Part of a small language model's weights: vocabulary 797, capped logits.
MLP neurons of a small language model. Each row is named by its layer, matrix (gate and up: input weights; down: output weights) and neuron, and shows model dimensions 96-159. Each number is 200 + 20 x the weight over its row's rms, rounded and kept within 0 to 999. A neuron's up and down rows have the sign that makes its largest values positive.
Before each neuron's rows, "fires after" lists the tokens most often just before its 100 highest values on Wikipedia text that the model never trained on.

fires after: "b", "ab", " p", "ap", "B", "5"
L5.gate122,189,209,206,189,209,195,247,170,194,169,211,194,235,179,208,214,202,185,187,210,187,188,159,221,182,211,247,169,204,185,207,182,201,237,215,217,229,195,179,236,212,187,196,214,182,214,221,190,217,265,185,186,192,177,228,191,271,210,214,191,205,207,182,176
L5.up122,203,189,220,197,167,196,196,225,193,159,198,186,183,219,187,205,221,221,249,174,213,243,158,183,182,221,197,178,239,145,205,180,182,189,220,226,173,201,208,179,203,210,152,214,177,210,174,181,208,183,190,178,217,203,195,177,198,223,212,201,235,172,185,199
L5.down122,217,190,233,202,203,194,205,187,234,196,203,188,214,222,210,213,181,198,208,230,194,196,211,212,226,202,208,188,201,222,217,210,200,192,212,174,233,211,190,225,193,177,193,163,191,199,202,200,199,221,204,193,244,165,183,204,208,200,165,162,163,161,226,227

fires after: "v", "ver", " L", "e", ".", " se"
L5.gate31,155,165,223,236,199,210,186,205,187,200,187,216,192,171,203,186,198,232,224,221,173,180,220,196,174,211,208,212,200,202,243,209,207,207,203,187,230,218,215,201,251,204,208,182,240,237,212,194,191,218,200,233,217,193,215,201,195,195,200,200,190,170,224,158
L5.up31,220,163,180,228,218,189,188,192,225,223,198,202,209,195,208,180,201,200,182,206,150,186,196,177,240,216,166,217,181,226,211,192,175,214,195,162,220,214,214,188,197,204,190,194,268,212,192,194,200,200,194,195,206,203,197,225,193,210,207,197,201,200,234,181
L5.down31,172,227,204,227,213,213,216,155,184,200,185,199,211,182,193,200,210,199,217,194,208,199,184,204,173,216,180,196,191,197,173,229,176,203,207,210,177,167,183,178,203,222,207,190,206,186,191,179,198,241,199,219,166,190,177,207,188,209,193,201,201,170,218,215

fires after: " ", " (", " U", " D"
L3.gate162,198,195,215,178,211,165,181,201,182,215,223,216,201,210,195,206,178,228,188,179,224,176,212,205,173,235,192,216,235,181,190,247,213,179,182,188,192,187,192,193,202,201,233,218,212,239,169,213,200,212,214,214,178,226,168,172,214,183,222,191,185,207,211,209
L3.up162,182,220,192,191,238,204,208,242,202,198,228,213,209,193,193,214,142,169,170,205,215,210,191,225,180,184,219,196,221,248,205,178,195,226,207,207,214,192,195,231,203,222,165,219,194,217,201,249,221,190,193,191,200,206,188,195,174,219,198,193,202,195,187,233
L3.down162,199,214,221,214,211,178,204,167,173,196,182,211,253,186,192,185,172,187,226,188,238,199,202,187,161,202,191,206,199,180,191,187,219,228,187,180,178,197,174,218,211,207,175,209,175,191,194,213,209,187,190,213,206,202,177,227,199,197,221,193,193,203,194,211

fires after: " an", " g", "d", "qu", " ad"
L5.gate134,179,207,206,208,184,215,210,199,191,209,186,190,190,195,245,189,208,211,169,212,200,193,182,167,173,214,202,211,181,206,213,164,180,162,196,206,172,189,221,193,187,213,221,220,222,216,229,196,204,205,193,193,205,175,214,175,194,197,204,183,173,208,185,148
L5.up134,186,234,176,217,212,210,205,224,191,204,181,194,197,212,162,183,184,192,205,220,198,183,205,171,184,208,260,208,213,195,184,213,218,208,208,199,179,198,230,200,198,221,178,208,209,217,207,168,215,178,201,197,224,205,195,224,215,151,199,194,183,224,204,209
L5.down134,183,161,234,168,172,189,186,208,203,209,197,224,222,203,212,218,190,195,233,204,204,203,228,203,224,177,234,223,203,223,178,194,217,211,228,213,175,201,191,194,181,221,177,236,173,195,206,180,184,195,210,191,214,178,203,226,217,207,182,188,186,223,209,232

fires after: "r", "l", " g", "ar", " gr"
L5.gate76,191,241,187,165,217,218,190,180,202,232,194,187,165,203,219,191,219,231,197,200,219,174,184,198,197,227,172,184,248,212,238,183,187,176,189,181,184,188,197,204,204,159,183,209,233,174,209,207,226,218,196,171,195,206,198,170,206,204,180,212,196,202,195,193
L5.up76,184,195,193,184,210,192,170,218,180,208,227,231,182,212,194,193,207,210,167,210,167,229,166,181,228,232,214,192,184,173,200,201,199,173,205,208,193,188,203,163,212,203,196,215,240,179,181,223,174,223,226,168,207,186,213,225,164,202,179,203,210,224,231,196
L5.down76,235,203,166,220,226,183,231,211,150,211,152,205,216,224,214,191,182,233,206,192,205,209,161,203,197,170,189,193,165,188,193,198,223,230,233,187,184,195,203,191,237,179,204,208,210,215,224,182,203,191,199,201,202,207,220,191,214,210,205,235,193,180,194,191

fires after: " th", " (", " re", " en", "H"
L3.gate84,209,178,214,188,213,203,201,204,195,217,214,222,179,183,253,200,206,196,187,187,209,200,223,174,203,219,189,229,197,209,181,200,182,160,206,202,194,213,226,208,156,195,232,204,202,214,212,179,196,144,184,207,210,191,192,210,201,239,203,208,165,196,206,197
L3.up84,238,195,203,198,181,196,204,186,220,182,178,174,170,232,221,171,197,211,193,154,187,213,201,197,228,200,191,210,203,243,197,198,222,187,220,192,191,220,171,220,212,187,215,171,206,207,194,181,201,183,206,189,181,223,189,247,208,210,214,183,215,213,185,171
L3.down84,194,195,200,144,160,215,196,253,232,205,188,216,194,201,237,170,195,208,189,172,215,185,203,200,150,221,200,231,216,207,209,207,219,187,183,212,239,229,233,212,175,213,184,193,215,192,233,203,182,211,160,224,237,197,212,170,175,204,204,188,202,156,211,236

fires after: " U", "S", " s", " P", " F", " S"
L4.gate162,246,186,205,244,207,204,163,206,181,180,192,169,183,163,210,215,201,222,213,194,181,207,219,225,197,215,183,210,199,191,221,180,180,213,165,162,195,207,183,210,247,149,247,198,186,165,184,202,237,223,175,166,190,220,177,197,201,217,182,211,177,159,209,179
L4.up162,203,193,189,214,192,187,199,249,182,184,175,204,223,173,206,206,233,221,193,211,227,197,215,185,208,199,215,216,179,199,177,203,213,178,226,202,191,167,201,163,206,172,210,217,200,211,189,166,238,198,195,193,180,205,182,187,238,218,173,189,199,200,230,196
L4.down162,195,155,184,218,190,220,188,226,197,219,202,193,203,219,207,226,229,189,221,200,154,202,218,181,200,176,213,179,183,163,168,196,217,180,234,212,219,207,199,209,242,225,213,224,185,207,177,192,193,209,203,191,173,171,183,182,220,177,213,193,166,202,237,225

fires after: ".", "n", " s", "f", "an"
L3.gate132,177,218,203,207,229,185,221,192,225,229,191,197,210,227,226,173,205,167,203,207,209,216,206,196,188,205,210,193,176,198,209,202,213,207,228,176,197,218,183,200,227,166,223,198,183,226,204,170,171,183,199,231,175,208,227,207,202,230,244,191,171,212,223,162
L3.up132,179,214,233,240,185,212,229,214,213,189,205,215,202,255,200,198,203,228,256,203,227,152,216,182,191,208,201,213,193,270,199,195,215,199,219,154,196,202,214,184,200,156,198,204,192,235,195,210,187,160,241,186,214,191,212,199,197,221,211,199,189,208,171,199
L3.down132,213,217,190,224,203,194,194,205,241,206,179,208,202,162,163,219,197,214,174,222,195,192,193,188,218,197,186,192,180,198,184,229,188,211,187,224,230,200,189,183,196,226,200,212,194,238,188,196,247,192,185,211,219,199,229,216,198,183,164,175,211,218,199,206

fires after: "s", " s", "es", "t", " res"
L4.gate14,169,175,219,189,195,178,200,205,198,196,220,236,202,185,209,227,186,225,218,218,228,185,207,201,170,200,137,201,199,228,195,173,200,166,198,186,195,178,202,198,181,191,220,190,227,185,212,219,174,195,233,223,200,195,193,178,183,197,242,226,197,190,180,167
L4.up14,169,176,184,220,209,240,204,190,178,171,192,207,184,243,194,200,224,175,187,198,195,207,185,231,188,211,160,224,196,197,182,233,184,181,202,194,226,205,193,182,211,206,176,223,190,198,182,199,223,217,211,221,177,179,198,206,206,214,249,212,196,190,233,206
L4.down14,190,188,202,203,236,210,190,196,203,190,174,205,233,197,223,199,220,187,217,214,210,232,171,221,194,206,191,204,196,217,209,199,166,206,206,203,202,201,183,196,196,232,193,208,203,192,176,180,220,183,200,181,165,184,202,223,201,177,225,197,212,210,199,209

fires after: " G", " g", "l", " sp", "p"
L4.gate1,203,192,165,221,228,212,212,197,178,214,186,212,202,184,196,195,215,217,223,214,160,168,189,200,220,198,183,214,234,229,217,224,208,209,192,180,217,189,261,210,233,207,216,216,194,171,214,196,224,237,207,197,195,207,174,215,198,193,185,188,203,202,223,170
L4.up1,237,194,182,187,259,202,189,226,196,217,193,207,193,193,198,202,207,201,223,160,221,223,219,162,220,214,179,223,191,185,186,190,177,206,209,195,216,151,198,185,208,242,198,219,176,158,217,208,215,200,196,199,209,232,243,159,190,172,207,203,198,194,213,193
L4.down1,210,215,191,197,180,171,205,166,195,236,191,174,198,231,233,237,192,162,207,222,192,204,204,215,225,172,177,195,204,188,215,169,201,170,182,207,178,240,209,220,209,225,207,168,215,197,186,228,209,180,217,221,149,224,184,239,228,212,209,208,241,206,143,198

fires after: " ch", " res", " St", "ch", "in", " st"
L5.gate42,168,175,199,197,177,237,201,205,197,223,201,199,189,202,183,180,174,231,188,187,191,174,239,195,183,229,189,202,206,227,197,173,197,177,197,193,206,199,231,225,212,244,207,166,217,202,221,234,179,215,220,182,200,204,210,197,198,209,204,207,159,183,205,179
L5.up42,186,209,198,182,204,204,180,220,166,147,190,189,192,190,214,181,224,208,232,206,173,183,200,168,191,211,176,215,164,198,200,204,191,219,214,162,200,174,212,198,224,211,199,234,218,216,211,191,194,205,191,211,193,234,216,213,174,223,210,200,184,216,205,192
L5.down42,209,217,196,196,159,223,168,189,207,197,199,215,211,178,197,183,194,185,195,204,225,174,195,227,204,194,196,184,181,215,211,175,162,157,199,211,186,238,203,153,188,187,215,186,245,195,209,189,244,182,223,231,193,217,215,211,188,192,202,186,213,221,186,197

fires after: " S", " s", "s", "S"
L5.gate53,183,180,196,232,209,185,202,216,154,204,200,162,212,168,170,225,171,214,205,182,205,232,193,194,205,226,205,229,233,207,206,178,167,175,194,220,184,173,199,207,205,212,213,166,196,189,192,192,165,182,218,200,196,198,172,161,185,219,236,187,156,143,191,177
L5.up53,165,218,187,196,174,191,207,195,185,189,189,194,204,176,138,210,196,174,229,223,212,197,197,209,158,224,220,213,217,231,179,202,181,218,179,215,163,209,192,196,190,185,188,177,204,187,167,208,203,228,220,234,199,220,197,170,226,219,214,205,159,188,198,210
L5.down53,201,157,190,166,192,202,204,216,209,213,223,226,224,203,186,190,183,218,211,175,196,200,210,201,157,188,182,213,229,179,189,184,223,204,192,203,222,198,222,230,192,210,199,203,159,170,183,181,205,230,223,208,207,184,166,206,221,197,220,166,181,219,206,197

fires after: " R", "ro", "im", "l"
L3.gate97,232,222,160,210,232,194,216,175,197,230,215,182,194,222,184,235,207,174,160,206,193,171,217,173,206,191,227,175,232,233,204,190,204,229,185,203,208,198,200,204,218,231,159,189,147,190,171,197,197,199,265,194,181,185,211,211,214,194,216,176,202,174,200,174
L3.up97,218,209,202,216,200,195,194,191,198,232,196,207,178,221,198,244,219,189,174,228,200,201,181,246,194,210,205,194,194,198,174,200,216,212,193,230,179,193,205,200,207,228,164,202,166,190,203,219,210,211,210,187,178,211,200,220,216,203,234,194,230,233,195,185
L3.down97,171,201,213,196,208,180,187,210,171,163,185,208,200,191,185,184,196,222,197,217,178,193,217,173,197,162,198,211,196,161,205,201,207,192,242,222,166,188,191,187,201,185,207,209,219,208,156,180,174,202,179,217,199,193,185,210,214,185,206,230,211,246,202,187

fires after: "-", " (", " Un", "qu", " "
L3.gate23,225,191,166,198,207,180,208,202,220,193,191,204,194,211,236,187,189,199,203,213,222,215,159,187,216,187,215,198,213,186,212,260,207,234,172,237,210,198,203,209,175,198,226,218,204,230,223,195,184,203,185,203,183,159,190,198,234,196,223,198,206,199,228,232
L3.up23,184,209,230,198,243,213,186,200,191,185,166,195,213,180,158,182,226,213,202,225,212,216,216,155,176,203,228,187,200,214,190,164,193,216,177,189,196,233,220,210,189,228,190,210,185,258,168,170,207,179,210,179,196,168,186,187,205,203,170,204,194,202,219,239
L3.down23,168,201,221,190,220,167,190,218,160,189,193,205,181,218,183,144,197,176,210,240,208,171,225,173,179,166,176,210,205,233,171,205,169,211,189,197,186,191,210,167,174,210,204,182,206,180,210,200,170,204,214,222,195,212,166,229,210,174,186,237,213,245,206,185

fires after: " e", " (", " re", "-", " \""
L4.gate57,220,173,204,175,187,178,225,217,209,226,221,224,179,194,232,205,187,180,216,189,159,198,210,195,191,212,226,218,207,204,204,230,193,199,189,171,205,203,184,193,176,207,215,219,217,233,197,213,152,145,171,216,186,194,165,198,211,196,196,195,153,197,195,228
L4.up57,159,185,217,156,189,210,181,207,201,212,159,226,191,216,218,225,193,206,251,189,203,202,193,199,190,209,184,196,200,215,196,188,210,186,217,208,188,174,185,215,214,208,236,200,205,187,206,182,186,179,207,226,179,213,205,205,210,186,223,219,164,210,160,187
L4.down57,195,182,206,194,202,171,203,188,189,197,188,227,160,176,226,261,193,190,179,208,181,168,188,224,229,211,197,194,232,203,206,204,212,205,208,217,209,189,203,203,186,222,234,235,186,226,212,230,180,195,124,209,168,191,186,186,232,212,200,204,193,261,187,194